{"n_layer": 9, "d_model": 448, "n_head": 7, "n_kv_head": 7, "head_dim": 64, "d_mlp": 448, "vocab_size": 2929, "activation": "swiglu", "norm": "rmsnorm", "norm_place": "pre", "norm_eps": 1e-05, "positions": "rope", "rope_base": 500000.0, "rope_fraction": 0.25, "qk_norm": false, "attn_scale": 0.125, "bias": "all", "tie_embeddings": false, "parallel_block": false, "init": "normal", "init_std_qkv": 0.0218, "init_std_o": 0.0218, "init_std_up": 0.0218, "init_std_down": 0.0, "optimizer": "ademamix", "lr": 0.000236, "beta1": 0.9, "weight_decay": 0.55, "lr_head": 0.00786, "grad_clip": 1.0, "warmup_steps": 233, "schedule": "wsd", "decay_fraction": 1.0, "decay_shape": "linear", "final_lr_fraction": 0.1, "batch_tokens": 32768, "seq_len": 1024, "doc_mask": true, "train_tokens": 236300000, "steps": 7212, "dataset": "wikipedia_en"}
MLP neurons of a small language model. Each row is named by its layer, matrix (down: output weights) and neuron, and shows model dimensions 298-393. Each number is 50 + 15 x the weight over its row's rms, rounded and kept within 0 to 99. A neuron's up and down rows have the sign that makes its largest values positive.
A block is one neuron, or neurons of one layer that tend to fire together. Before each block is what it responds to, as a language model described it from the Wikipedia text at the highest values.

Description: Commas after a noun phrase, mostly in lists where the last item or and comes next, as in "economic, and cultural"; also place-name commas ("Sacramento, California") and some hyphens.
L4.down7:71 32 52 50 47 35 74 35 59 44 66 87 55 61 71 54 28 42 48 57 29 72 27 51 23 57 69 59 45 47 31 50 34 55 56 27 35 52 46 37 60 42 69 64 49 36 63 50 50 42 53 40 60 33 44 45 55 55 35 38 33 35 67 07 55 41 54 26 52 49 57 62 66 47 91 59 57 54 48 57 60 63 35 55 49 36 57 14 59 20 47 38 49 24 51 41
L4.down12:86 52 30 56 61 47 35 57 19 38 76 68 28 29 35 58 43 47 88 80 39 36 52 44 43 38 73 64 60 63 61 38 51 36 79 56 57 38 58 32 37 70 34 68 22 47 50 37 46 58 48 64 51 59 89 46 51 48 55 65 17 53 54 45 57 62 51 24 30 16 67 69 45 53 47 54 47 74 38 43 31 33 56 20 49 70 40 46 28 74 91 62 61 28 56 39
L4.down122:82 34 40 54 71 39 58 41 57 64 87 45 51 69 45 52 31 61 48 40 43 65 64 42 47 47 53 40 55 73 36 33 59 26 62 56 99 78 41 63 47 45 33 65 37 40 62 42 52 48 48 46 48 23 31 39 40 24 62 42 35 34 63 28 39 41 44 66 53 51 48 63 27 36 73 70 40 62 43 37 50 22 44 78 48 27 55 68 42 52 55 65 49 67 50 27
L4.down143:60 42 58 55 82 60 42 44 49 60 63 49 65 43 52 95 45 59 47 52 36 66 34 49 13 52 51 58 62 33 28 53 56 56 40 59 41 57 56 36 50 77 36 50 51 55 26 46 79 52 49 09 47 56 40 53 69 40 44 47 72 39 41 61 42 32 69 49 49 56 72 45 70 61 47 39 59 66 35 70 39 19 67 31 58 42 45 38 57 50 50 77 82 64 76 28
L4.down243:67 65 61 45 39 61 47 38 54 87 38 55 69 45 49 49 62 61 56 64 44 56 67 34 52 45 54 27 38 40 54 57 54 59 30 83 73 46 68 46 65 59 54 75 61 30 19 45 42 63 75 77 50 53 57 50 64 22 74 37 35 74 30 72 48 52 71 69 49 55 82 36 49 60 52 41 46 36 54 47 41 46 62 48 45 46 40 43 68 64 48 49 63 19 37 59
L4.down327:25 42 65 40 39 67 38 59 51 49 74 29 33 64 31 63 67 51 51 51 39 36 49 78 79 22 40 22 82 37 43 52 67 48 51 57 82 62 64 14 55 48 68 59 57 55 42 37 35 62 36 55 72 27 44 60 74 39 50 66 42 26 73 40 53 57 50 45 47 60 42 53 50 31 76 60 47 66 37 89 40 29 56 41 56 36 53 46 74 56 23 33 33 60 44 56
L4.down376:78 36 50 64 51 47 66 49 38 36 59 65 75 30 38 68 63 45 45 57 32 74 56 38 27 83 50 58 66 59 41 51 51 47 31 36 33 64 59 67 66 61 32 41 43 70 39 38 63 66 63 18 65 21 44 64 50 51 38 64 39 49 55 70 48 67 54 61 39 62 76 49 49 50 33 37 89 70 34 48 62 56 57 62 59 59 30 16 44 41 45 42 75 54 85 44
L4.down444:43 42 42 48 73 66 53 47 42 27 98 80 30 50 42 63 46 69 36 35 63 69 77 56 58 53 41 56 29 35 46 37 39 54 43 73 75 57 58 42 69 35 49 48 73 55 46 40 77 43 33 38 43 33 17 46 72 44 54 48 36 47 29 36 60 44 62 63 37 43 50 55 53 42 64 45 29 44 43 52 51 46 24 44 43 35 73 47 40 34 26 50 43 54 61 63

Description: Commas (sometimes with a quote or parenthesis) after a long phrase ending in a noun, usually followed by and, which, but or while, e.g. "films, and", "costs, mainly".
L5.down40:48 80 58 59 64 59 85 54 73 47 56 39 42 24 00 99 48 33 21 59 81 67 36 45 46 45 73 37 52 65 36 39 57 53 54 65 41 64 37 64 61 21 52 70 53 81 60 68 37 67 68 57 36 63 43 52 54 40 24 08 66 47 55 28 36 40 28 75 35 55 56 77 45 74 38 56 43 38 74 54 63 69 41 41 50 23 50 66 57 61 17 40 44 38 35 44
L5.down61:62 68 58 70 51 37 56 64 66 34 58 35 69 52 35 39 49 69 00 68 21 35 66 63 40 63 64 49 45 71 70 58 39 61 35 61 45 58 23 82 56 52 36 70 57 64 45 51 73 27 84 76 53 37 44 50 42 39 49 54 45 45 77 64 59 46 07 54 42 74 65 64 79 56 57 50 63 18 34 57 50 61 40 39 45 52 38 43 64 61 58 27 56 56 60 28
L5.down251:24 50 43 65 62 68 31 47 48 62 59 67 55 41 51 83 17 48 46 49 09 49 58 54 24 56 64 22 58 36 52 34 70 37 78 60 64 84 46 46 34 54 38 65 34 50 72 36 48 46 54 41 19 61 46 63 33 40 71 75 23 48 45 36 47 75 32 36 37 35 42 51 40 51 57 55 63 55 17 84 42 36 61 44 49 20 32 51 52 52 27 53 48 48 63 48
L5.down256:33 38 45 29 47 57 17 58 71 20 72 55 34 18 67 52 17 39 37 60 53 16 64 36 51 69 37 41 49 27 52 59 72 60 49 61 40 44 41 50 31 58 49 55 32 63 79 56 61 16 68 42 57 40 39 41 35 61 21 18 66 28 37 58 49 55 27 28 33 57 52 70 32 69 65 51 39 26 33 52 55 56 63 52 30 18 41 61 76 60 41 33 64 47 54 57
L5.down303:72 69 65 32 54 28 38 55 50 42 58 38 66 50 51 34 27 28 16 63 48 63 45 65 45 63 31 31 55 41 52 61 44 61 41 68 57 46 29 17 72 52 76 58 46 43 63 51 70 48 43 62 39 35 34 49 58 33 56 40 61 35 46 52 58 54 15 54 49 39 32 51 25 34 50 73 45 33 22 63 58 54 24 49 31 41 64 53 74 53 35 43 42 54 52 52
L5.down304:66 43 48 62 74 72 67 44 56 25 69 51 59 61 18 36 40 30 45 47 54 46 38 54 46 43 51 61 63 49 61 58 40 48 40 54 26 37 52 68 61 55 34 60 75 44 59 37 55 59 94 62 56 47 31 60 41 80 53 46 53 16 44 50 61 54 20 49 44 60 49 68 51 50 49 38 65 34 45 63 46 50 43 37 45 39 70 52 37 44 77 49 60 46 47 64
L5.down319:54 42 56 52 59 51 10 51 41 42 64 63 35 51 48 42 58 22 55 64 23 34 41 40 75 61 31 72 22 55 54 46 12 57 44 61 62 35 17 57 54 45 64 54 36 48 43 49 70 30 51 53 78 15 57 67 43 48 54 66 47 42 63 60 49 37 21 54 63 49 41 49 63 41 46 23 45 06 59 60 30 56 41 54 62 43 34 40 42 38 61 28 53 58 26 46
L5.down443:40 62 68 62 50 41 33 41 45 62 71 40 31 41 76 39 66 75 30 51 39 65 55 56 43 57 55 62 44 67 46 58 29 30 48 52 56 45 74 40 40 74 41 49 65 52 55 58 59 68 71 49 39 84 58 26 32 31 33 60 47 61 55 65 33 47 63 50 55 66 32 53 54 34 31 10 34 37 48 65 45 45 50 56 58 55 49 52 67 66 57 59 23 47 41 67

Description: Commas, and sometimes that, which or an opening parenthesis, closing a long proper-name or noun phrase mid-sentence, e.g. after Government Center, Alice Guenther, or Easington.
L6.down31:46 70 33 46 55 50 63 39 56 54 50 50 52 42 58 29 60 45 29 31 56 68 41 58 58 52 30 40 34 45 51 59 41 43 40 56 43 25 26 55 34 26 42 60 36 69 47 46 79 48 36 47 61 17 53 48 83 72 30 52 74 47 58 70 43 41 28 77 53 72 47 48 78 44 62 59 62 20 74 44 52 20 53 43 28 69 42 55 26 54 72 21 72 65 66 55

Description: Opening == or === marks of wiki section headings after a blank line (=== Warren ===, == History ==), plus line breaks and the "by" in infobox "Preceded by"/"Succeeded by".
L6.down176:49 51 84 31 37 45 55 43 44 49 73 49 80 44 41 72 57 19 53 25 34 66 53 40 46 44 60 38 41 58 43 30 27 46 73 68 38 70 46 72 00 46 51 44 41 27 42 63 53 83 23 29 51 15 23 51 58 42 37 47 74 26 48 34 65 57 31 68 43 49 55 48 43 52 69 79 53 48 67 41 52 34 13 32 45 42 34 36 62 53 60 55 56 24 73 30

Description: Suffix pieces that finish a word split over several tokens, mostly participle and adjective endings like talent-ed, in-duced, spec-ified, ident-ical.
L4.down34:49 51 57 45 66 45 37 58 52 42 42 82 44 36 62 49 41 57 45 46 35 49 74 31 63 41 55 40 69 38 51 73 45 45 66 06 78 46 60 51 45 33 60 50 43 46 65 54 63 66 43 66 35 52 38 51 48 30 45 54 23 43 76 72 69 49 45 59 53 80 47 45 57 44 30 42 43 43 42 40 45 48 46 56 42 50 46 31 47 55 57 54 36 57 49 34
L4.down134:40 43 55 54 59 88 17 41 43 54 63 35 48 60 62 60 77 65 88 39 39 49 68 61 43 69 43 55 49 16 60 81 65 64 37 34 73 53 59 47 55 86 62 38 76 64 67 62 27 44 32 36 27 30 57 55 56 60 45 46 33 41 36 65 62 38 69 27 56 55 56 52 62 71 42 35 31 55 50 48 30 38 53 23 28 26 50 65 42 56 46 66 48 58 46 31
L4.down240:34 51 57 61 51 45 38 33 38 57 60 46 30 42 53 70 40 47 19 59 55 67 49 26 72 61 49 50 87 39 59 55 41 77 39 37 50 69 44 61 32 49 57 59 32 46 45 33 30 41 30 44 68 36 53 64 48 17 38 44 64 57 51 57 55 30 58 46 51 40 65 25 64 49 57 53 70 52 57 54 30 38 68 19 59 46 62 40 61 35 53 59 63 08 37 45
L4.down305:29 64 41 63 38 50 25 43 52 50 58 48 61 69 36 70 23 67 50 21 56 39 54 47 56 44 60 57 72 55 53 88 60 43 47 34 67 48 28 30 45 36 60 58 28 47 24 67 57 50 65 66 38 50 49 53 46 19 58 37 60 55 56 56 57 61 52 60 40 90 42 32 49 73 60 45 52 53 21 29 55 24 44 43 52 38 32 59 24 35 52 51 94 48 76 28
L4.down315:61 62 46 51 64 40 68 67 61 68 44 50 22 89 45 62 55 66 78 42 62 35 50 53 54 42 54 43 43 36 65 77 31 63 63 39 68 41 67 39 47 68 56 50 23 41 47 15 56 54 62 69 70 52 71 60 60 58 68 35 60 42 79 46 59 47 42 41 53 60 38 45 51 50 46 51 56 47 48 68 38 31 54 40 48 73 56 38 43 66 27 62 68 60 58 43
L4.down369:37 58 38 47 61 59 33 25 72 49 46 21 66 59 73 71 61 51 39 52 49 41 58 38 47 27 42 74 36 46 42 52 69 50 51 72 64 55 95 35 50 59 05 62 74 48 39 70 78 64 57 71 53 70 39 31 72 40 64 28 35 63 38 52 88 57 57 35 50 74 79 59 41 61 62 25 57 34 49 78 60 49 48 50 29 53 71 59 80 73 46 34 75 56 50 56
L4.down399:28 67 56 31 43 60 57 59 57 57 42 57 32 52 38 50 67 49 20 33 28 41 41 29 57 35 42 41 48 45 56 72 51 36 48 68 11 51 57 80 59 36 47 35 54 66 36 52 45 63 62 27 55 51 11 66 56 24 70 65 40 51 61 58 61 48 31 66 58 31 55 59 56 41 35 59 63 59 42 53 42 62 65 40 50 81 38 50 50 46 61 65 52 28 64 63
L4.down401:19 43 45 41 37 43 39 52 43 42 50 56 48 60 45 54 48 47 18 35 38 25 63 24 58 46 46 23 66 37 30 53 52 83 65 32 51 60 63 45 28 42 62 45 57 42 54 39 74 37 59 46 44 50 52 79 48 31 61 56 71 26 39 32 36 50 72 48 65 36 36 46 61 58 24 68 49 68 40 57 27 62 63 39 59 44 39 44 61 25 50 48 82 75 46 44

Description: The verb is or was right after "there" or "it", often inside quotations (there is no, it is essential); more weakly, mid-word pieces like m-akes, sh-all.
L5.down7:74 70 18 52 48 82 41 40 67 55 68 47 66 23 55 58 54 56 44 64 46 51 50 29 58 36 23 47 69 49 54 51 50 63 42 43 47 91 78 73 67 54 68 59 64 83 54 59 47 73 60 50 68 49 34 31 37 45 51 40 39 62 63 44 46 55 87 52 53 68 60 49 43 34 67 17 50 60 67 62 53 40 48 54 76 26 46 69 62 54 78 61 52 62 62 64
L5.down8:43 33 44 71 58 74 19 25 67 43 67 62 54 31 80 64 60 47 44 45 55 45 44 68 78 82 73 38 44 39 37 41 42 38 50 48 52 36 52 43 57 57 79 53 52 32 80 46 47 71 46 63 49 26 87 20 41 32 47 59 49 64 26 29 29 40 60 57 60 47 45 52 35 25 63 33 50 58 42 45 34 73 43 84 57 55 77 49 70 44 77 59 42 46 69 63
L5.down65:52 52 26 64 51 54 40 52 68 41 56 46 59 48 65 47 60 39 16 92 63 42 52 31 60 52 68 51 41 53 21 51 41 68 39 29 24 49 91 35 49 61 81 45 81 67 28 41 09 34 22 59 50 31 28 29 42 27 44 58 46 60 53 51 83 44 27 57 66 36 57 54 44 54 62 51 44 64 27 55 41 38 39 53 70 46 61 54 66 32 40 31 58 74 45 73
L5.down90:36 56 42 61 81 29 66 48 33 71 43 42 70 70 47 37 44 40 41 27 70 60 31 53 43 58 25 53 60 60 44 64 45 46 64 32 48 33 44 23 33 66 56 85 56 69 48 23 41 58 39 63 57 21 44 52 34 31 65 55 31 33 45 53 55 45 70 62 58 61 25 47 82 30 62 59 45 45 46 21 40 50 21 49 53 52 39 57 27 37 26 51 57 35 51 53
L5.down113:45 54 54 68 48 29 61 72 51 48 20 49 59 56 46 45 59 34 81 29 34 60 79 42 45 51 65 28 62 44 37 65 44 49 52 36 33 43 44 31 57 44 55 47 53 77 19 37 60 22 32 45 53 56 65 39 45 24 49 60 65 44 37 58 48 33 53 17 73 54 56 43 37 37 57 45 65 48 43 64 32 63 49 28 38 55 56 43 28 68 35 31 57 54 53 52
L5.down280:55 52 74 53 46 51 57 61 18 58 52 66 45 72 29 58 71 66 38 69 68 31 36 55 42 62 49 24 38 75 50 47 52 44 57 44 14 45 56 78 53 63 36 47 46 77 40 40 54 77 56 30 70 47 49 73 40 41 61 44 29 72 49 62 14 31 37 68 50 31 66 52 66 64 12 47 50 68 78 41 29 34 48 75 56 64 22 24 68 65 47 84 30 46 52 53
L5.down284:66 31 51 66 58 63 49 64 53 64 27 36 27 68 52 33 42 48 00 49 63 46 62 66 74 74 44 18 63 51 47 47 58 41 60 54 45 20 65 66 52 57 57 48 23 54 50 41 33 31 42 23 55 38 49 55 47 72 44 29 46 67 28 19 25 51 66 45 80 52 40 33 45 40 56 63 77 56 68 34 25 63 49 56 74 48 45 35 58 68 68 42 57 50 21 62
L5.down389:51 62 40 85 62 76 51 63 65 31 45 60 32 36 20 36 41 46 49 21 57 57 57 65 60 52 58 69 43 68 33 41 49 41 64 30 70 62 50 49 52 82 36 44 48 50 63 26 31 48 54 40 35 50 53 68 49 76 66 65 44 43 38 57 79 61 47 35 67 12 53 52 52 34 24 45 51 27 52 68 49 62 31 43 49 38 25 52 37 35 28 33 46 61 33 28

Description: Tokens in structured Wikipedia text such as infoboxes, results tables and discographies: "by" in "Preceded by", opening quotes before song or episode titles, cell pipes, and mid-name word pieces.
L4.down9:63 46 58 53 57 56 53 30 29 60 30 44 53 78 57 46 42 39 41 60 33 59 84 20 60 24 35 36 66 63 42 56 64 72 60 62 40 37 39 46 65 34 25 37 75 51 26 53 80 35 71 55 43 47 27 49 54 32 36 55 69 39 65 64 48 75 54 51 55 29 32 46 74 44 34 66 79 50 49 34 36 54 84 41 43 45 59 11 62 33 22 68 31 61 63 45
L4.down80:27 76 54 42 71 31 72 45 34 48 66 43 64 74 23 73 58 84 29 36 56 60 46 56 70 41 60 77 64 42 31 64 38 45 49 56 55 35 46 48 37 34 56 25 45 51 52 76 61 55 67 32 23 81 53 61 70 60 58 71 45 58 80 72 74 52 51 48 68 59 66 41 71 49 61 56 58 42 70 92 53 59 67 44 67 69 67 74 33 55 52 44 45 71 33 33
L4.down126:29 63 44 38 57 44 42 53 39 71 53 55 39 39 49 48 43 45 40 55 24 25 62 42 38 37 49 52 36 34 63 21 37 14 69 51 47 67 55 52 26 47 26 61 42 21 65 34 35 40 56 79 86 50 46 44 59 55 31 52 33 34 47 54 73 49 53 53 19 60 26 55 45 38 55 61 37 38 80 42 55 77 59 63 59 63 22 44 72 71 47 52 47 66 60 68
L4.down136:49 52 62 74 59 71 44 40 56 64 74 47 47 52 43 62 49 43 72 53 58 43 37 71 67 35 51 76 35 83 47 65 55 64 41 54 79 28 40 28 78 51 62 46 89 51 52 64 33 27 41 62 36 37 49 44 22 68 69 57 35 44 24 47 43 65 44 28 37 47 61 54 61 69 68 51 58 65 65 61 50 59 48 50 56 49 50 64 54 45 71 50 63 38 46 50
L4.down222:51 56 84 46 40 41 72 70 36 36 54 38 59 38 66 72 59 33 54 44 52 70 53 58 65 18 50 61 44 54 28 42 27 41 35 42 59 56 49 58 69 66 47 48 35 48 36 45 34 49 27 39 62 45 63 34 54 41 49 53 39 46 42 63 64 30 70 38 71 54 47 64 48 34 41 29 68 48 51 51 87 46 43 60 38 35 62 65 64 45 60 64 54 58 77 61
L4.down316:42 45 51 26 54 52 48 74 34 84 46 35 52 23 43 61 15 51 26 58 48 47 54 58 40 47 48 37 26 30 18 62 56 52 53 73 20 30 59 58 48 66 55 61 34 84 54 38 46 39 72 50 22 64 49 68 79 69 54 41 31 55 44 37 51 69 50 78 51 44 65 47 30 44 60 57 48 52 68 62 62 48 37 47 53 30 60 55 40 29 57 46 42 40 70 49
L4.down391:41 49 53 38 31 39 72 33 72 18 34 74 66 41 48 14 78 41 57 45 62 46 52 64 30 48 54 52 59 10 47 51 50 78 70 43 72 40 43 35 45 49 47 49 46 45 49 42 50 73 53 53 49 56 72 63 38 54 49 65 70 30 90 72 63 42 51 53 75 29 69 46 72 11 55 38 34 35 35 50 46 34 18 71 25 48 43 91 51 38 39 44 27 42 61 40
L4.down423:50 57 76 36 61 41 49 61 45 54 68 67 60 33 47 34 36 73 42 43 76 59 44 68 70 39 56 64 62 64 55 59 33 80 55 63 41 51 63 36 44 43 64 59 39 50 40 43 41 37 32 26 74 40 45 41 57 55 57 50 71 32 53 63 64 40 59 50 48 44 46 58 70 50 52 82 64 57 47 40 71 35 44 22 42 65 67 39 37 40 66 56 50 48 47 69

Description: Final pieces or inflectional endings that complete a verb split into word pieces, e.g. del-ay, pre-vent, advoc-ated, follow-s, usually before an object or preposition.
L5.down52:34 27 42 62 52 63 52 12 69 76 72 51 56 65 64 40 56 52 31 68 60 27 44 67 24 70 71 43 64 60 66 61 54 52 46 56 39 41 54 66 79 55 39 34 58 62 52 48 56 58 55 53 44 43 62 47 44 48 61 25 37 77 67 65 46 59 60 78 75 84 54 45 27 56 38 16 51 35 46 44 54 57 18 61 45 49 43 40 51 50 50 35 73 59 48 61
L5.down76:44 46 47 89 50 79 66 19 55 56 55 47 37 66 51 57 63 24 29 31 47 48 58 62 27 69 72 63 53 54 55 42 42 41 42 53 81 63 64 55 37 47 45 41 53 48 60 69 32 28 45 43 27 56 44 55 37 49 59 22 42 57 57 37 39 73 45 20 30 38 33 33 60 50 40 43 31 49 31 67 35 56 30 48 79 48 39 58 46 68 37 29 44 57 30 59
L5.down85:39 65 49 38 52 67 56 46 62 59 70 47 64 56 67 66 26 39 00 37 72 78 59 64 40 62 69 47 41 44 49 35 57 46 54 78 62 58 70 52 62 36 49 66 78 51 28 59 56 55 40 33 17 52 46 60 21 52 73 42 60 70 38 46 33 77 51 54 30 27 37 54 10 50 76 46 48 53 49 46 29 56 52 11 33 45 76 46 50 28 66 64 58 40 61 66
L5.down137:57 56 56 54 29 39 51 54 41 53 38 59 43 70 56 31 76 25 49 55 59 50 66 41 53 35 61 38 77 63 44 59 55 52 37 43 48 22 57 45 71 71 65 61 58 44 46 34 61 41 33 38 40 36 64 85 54 38 31 31 58 40 49 68 48 61 51 61 73 58 54 38 58 50 46 33 41 76 41 42 36 45 36 60 43 62 58 26 50 73 34 58 64 51 38 53
L5.down275:32 38 35 48 73 56 62 48 51 64 78 52 66 33 80 65 22 46 34 50 47 61 58 45 54 78 49 48 64 47 63 66 77 50 51 83 51 61 48 53 32 73 48 60 65 51 27 65 53 49 68 34 27 33 72 50 23 49 41 47 57 59 61 32 43 37 60 57 46 55 43 36 35 58 35 55 32 62 32 61 28 57 47 49 46 17 72 54 64 18 42 67 65 34 64 40
L5.down318:38 65 29 55 48 66 65 32 34 70 56 61 42 40 21 46 67 40 43 30 61 57 74 70 58 41 44 45 81 53 50 66 73 66 72 78 53 69 51 51 40 37 57 53 72 62 57 83 46 44 51 49 57 47 34 58 40 44 48 47 00 43 48 36 41 61 85 38 67 55 59 72 72 70 39 47 24 57 53 49 41 37 60 37 48 62 38 63 62 72 41 28 59 45 42 53
L5.down369:33 40 65 56 57 58 85 78 37 42 64 28 42 28 37 52 27 55 33 67 71 83 33 91 54 62 64 40 38 42 57 50 46 48 68 74 45 57 76 56 40 71 60 76 22 51 44 14 38 41 58 40 55 68 74 29 44 68 63 64 23 34 37 60 56 71 47 44 33 42 72 52 36 42 65 42 63 20 43 33 53 78 39 36 67 48 67 55 39 42 73 44 45 28 61 46
L5.down396:34 60 53 48 50 67 75 56 65 55 29 53 23 45 36 12 41 39 64 50 67 47 83 62 43 91 33 48 62 58 73 23 58 60 60 33 47 29 41 83 47 54 43 35 36 35 61 60 76 70 72 73 31 55 41 59 49 35 34 44 41 61 57 50 72 43 59 35 44 64 49 19 36 45 42 46 48 62 45 39 66 61 43 69 40 66 40 44 03 43 53 67 65 39 51 40

Description: Mostly the equals sign in formulas and definitions (y = A + B*x, i = 0, AB = At bats); also mid-word pieces after short fragments (c-y-cling, t-al-ent).
L4.down165:56 79 49 49 26 35 21 31 61 61 61 38 51 51 72 63 41 49 62 43 68 44 55 39 52 37 43 45 45 24 48 54 47 69 54 58 58 26 30 16 29 33 51 90 64 53 59 33 42 52 42 48 75 31 90 46 24 49 46 41 53 51 29 34 08 45 47 58 48 71 39 55 49 64 49 50 39 44 44 50 33 58 60 70 59 16 67 36 66 36 32 63 60 77 66 53
L4.down188:43 47 71 78 33 47 40 84 73 40 47 65 31 62 49 42 50 47 68 46 42 23 30 34 44 32 50 10 54 35 33 52 47 34 35 30 60 51 54 44 65 62 33 48 55 65 40 46 39 35 29 55 59 34 55 42 47 54 76 46 31 61 39 59 39 73 58 64 32 34 60 44 30 46 72 39 31 68 30 92 49 47 84 39 28 47 61 70 43 38 65 32 62 36 41 46
L4.down242:62 59 51 26 31 64 56 47 48 62 55 43 40 50 50 21 67 46 96 40 64 64 30 48 46 52 48 44 57 50 48 45 38 64 68 81 26 63 50 45 66 26 50 35 67 56 31 48 23 53 51 63 61 54 55 53 29 47 68 58 47 37 58 23 75 53 23 46 44 38 30 73 78 52 52 43 72 46 46 49 47 41 49 52 57 74 52 27 61 02 81 47 68 64 38 39
L4.down244:47 61 34 62 50 52 46 31 41 69 73 52 46 56 51 36 36 36 74 25 51 37 42 40 42 76 38 60 35 54 47 47 53 22 53 38 33 47 55 70 73 29 66 68 49 71 74 50 52 39 42 40 41 44 53 56 38 68 48 52 64 48 41 48 33 45 38 47 32 34 33 61 59 64 73 51 12 35 43 40 31 32 56 38 74 22 54 38 46 55 63 55 53 41 57 57
L4.down274:24 60 64 51 48 49 29 67 25 66 25 72 47 71 48 36 38 48 60 42 31 42 79 66 60 51 65 50 50 67 59 37 47 44 57 49 45 25 41 50 60 42 58 40 52 45 72 04 58 51 06 64 56 52 58 63 66 58 23 62 58 32 66 39 46 52 86 68 44 59 42 40 64 62 60 68 55 55 25 37 88 22 35 48 66 43 29 72 46 51 61 61 48 52 60 71
L4.down303:57 44 52 50 51 14 45 48 43 28 70 47 16 48 46 41 54 81 54 51 47 52 63 46 88 13 42 44 32 58 42 48 60 54 75 25 78 58 64 49 62 66 32 48 57 65 44 49 18 85 35 65 43 19 58 53 59 54 66 69 55 57 37 43 54 60 55 58 47 38 70 57 67 27 45 39 41 42 18 73 39 49 41 23 40 63 59 44 48 21 62 51 62 59 27 68
L4.down412:46 42 46 62 62 48 60 69 38 48 81 72 19 22 12 65 28 72 58 64 56 43 31 62 72 44 69 25 61 68 37 61 54 61 58 35 51 51 32 49 45 46 25 78 33 35 37 32 46 18 42 33 73 63 38 38 54 35 43 47 34 42 38 40 48 80 63 42 37 53 70 55 34 50 31 59 41 60 61 58 76 43 35 34 43 40 48 61 30 44 44 78 38 28 50 70
L4.down427:48 49 62 51 60 82 63 28 32 49 38 55 59 45 58 58 56 49 35 44 55 44 49 60 63 32 62 19 61 43 42 47 67 59 45 54 35 52 60 45 71 49 45 58 28 55 29 63 54 52 48 82 25 47 62 28 59 48 51 58 55 61 35 66 25 31 35 45 45 27 66 50 52 44 56 48 54 77 46 54 20 27 56 51 44 48 70 54 39 49 56 54 60 43 60 72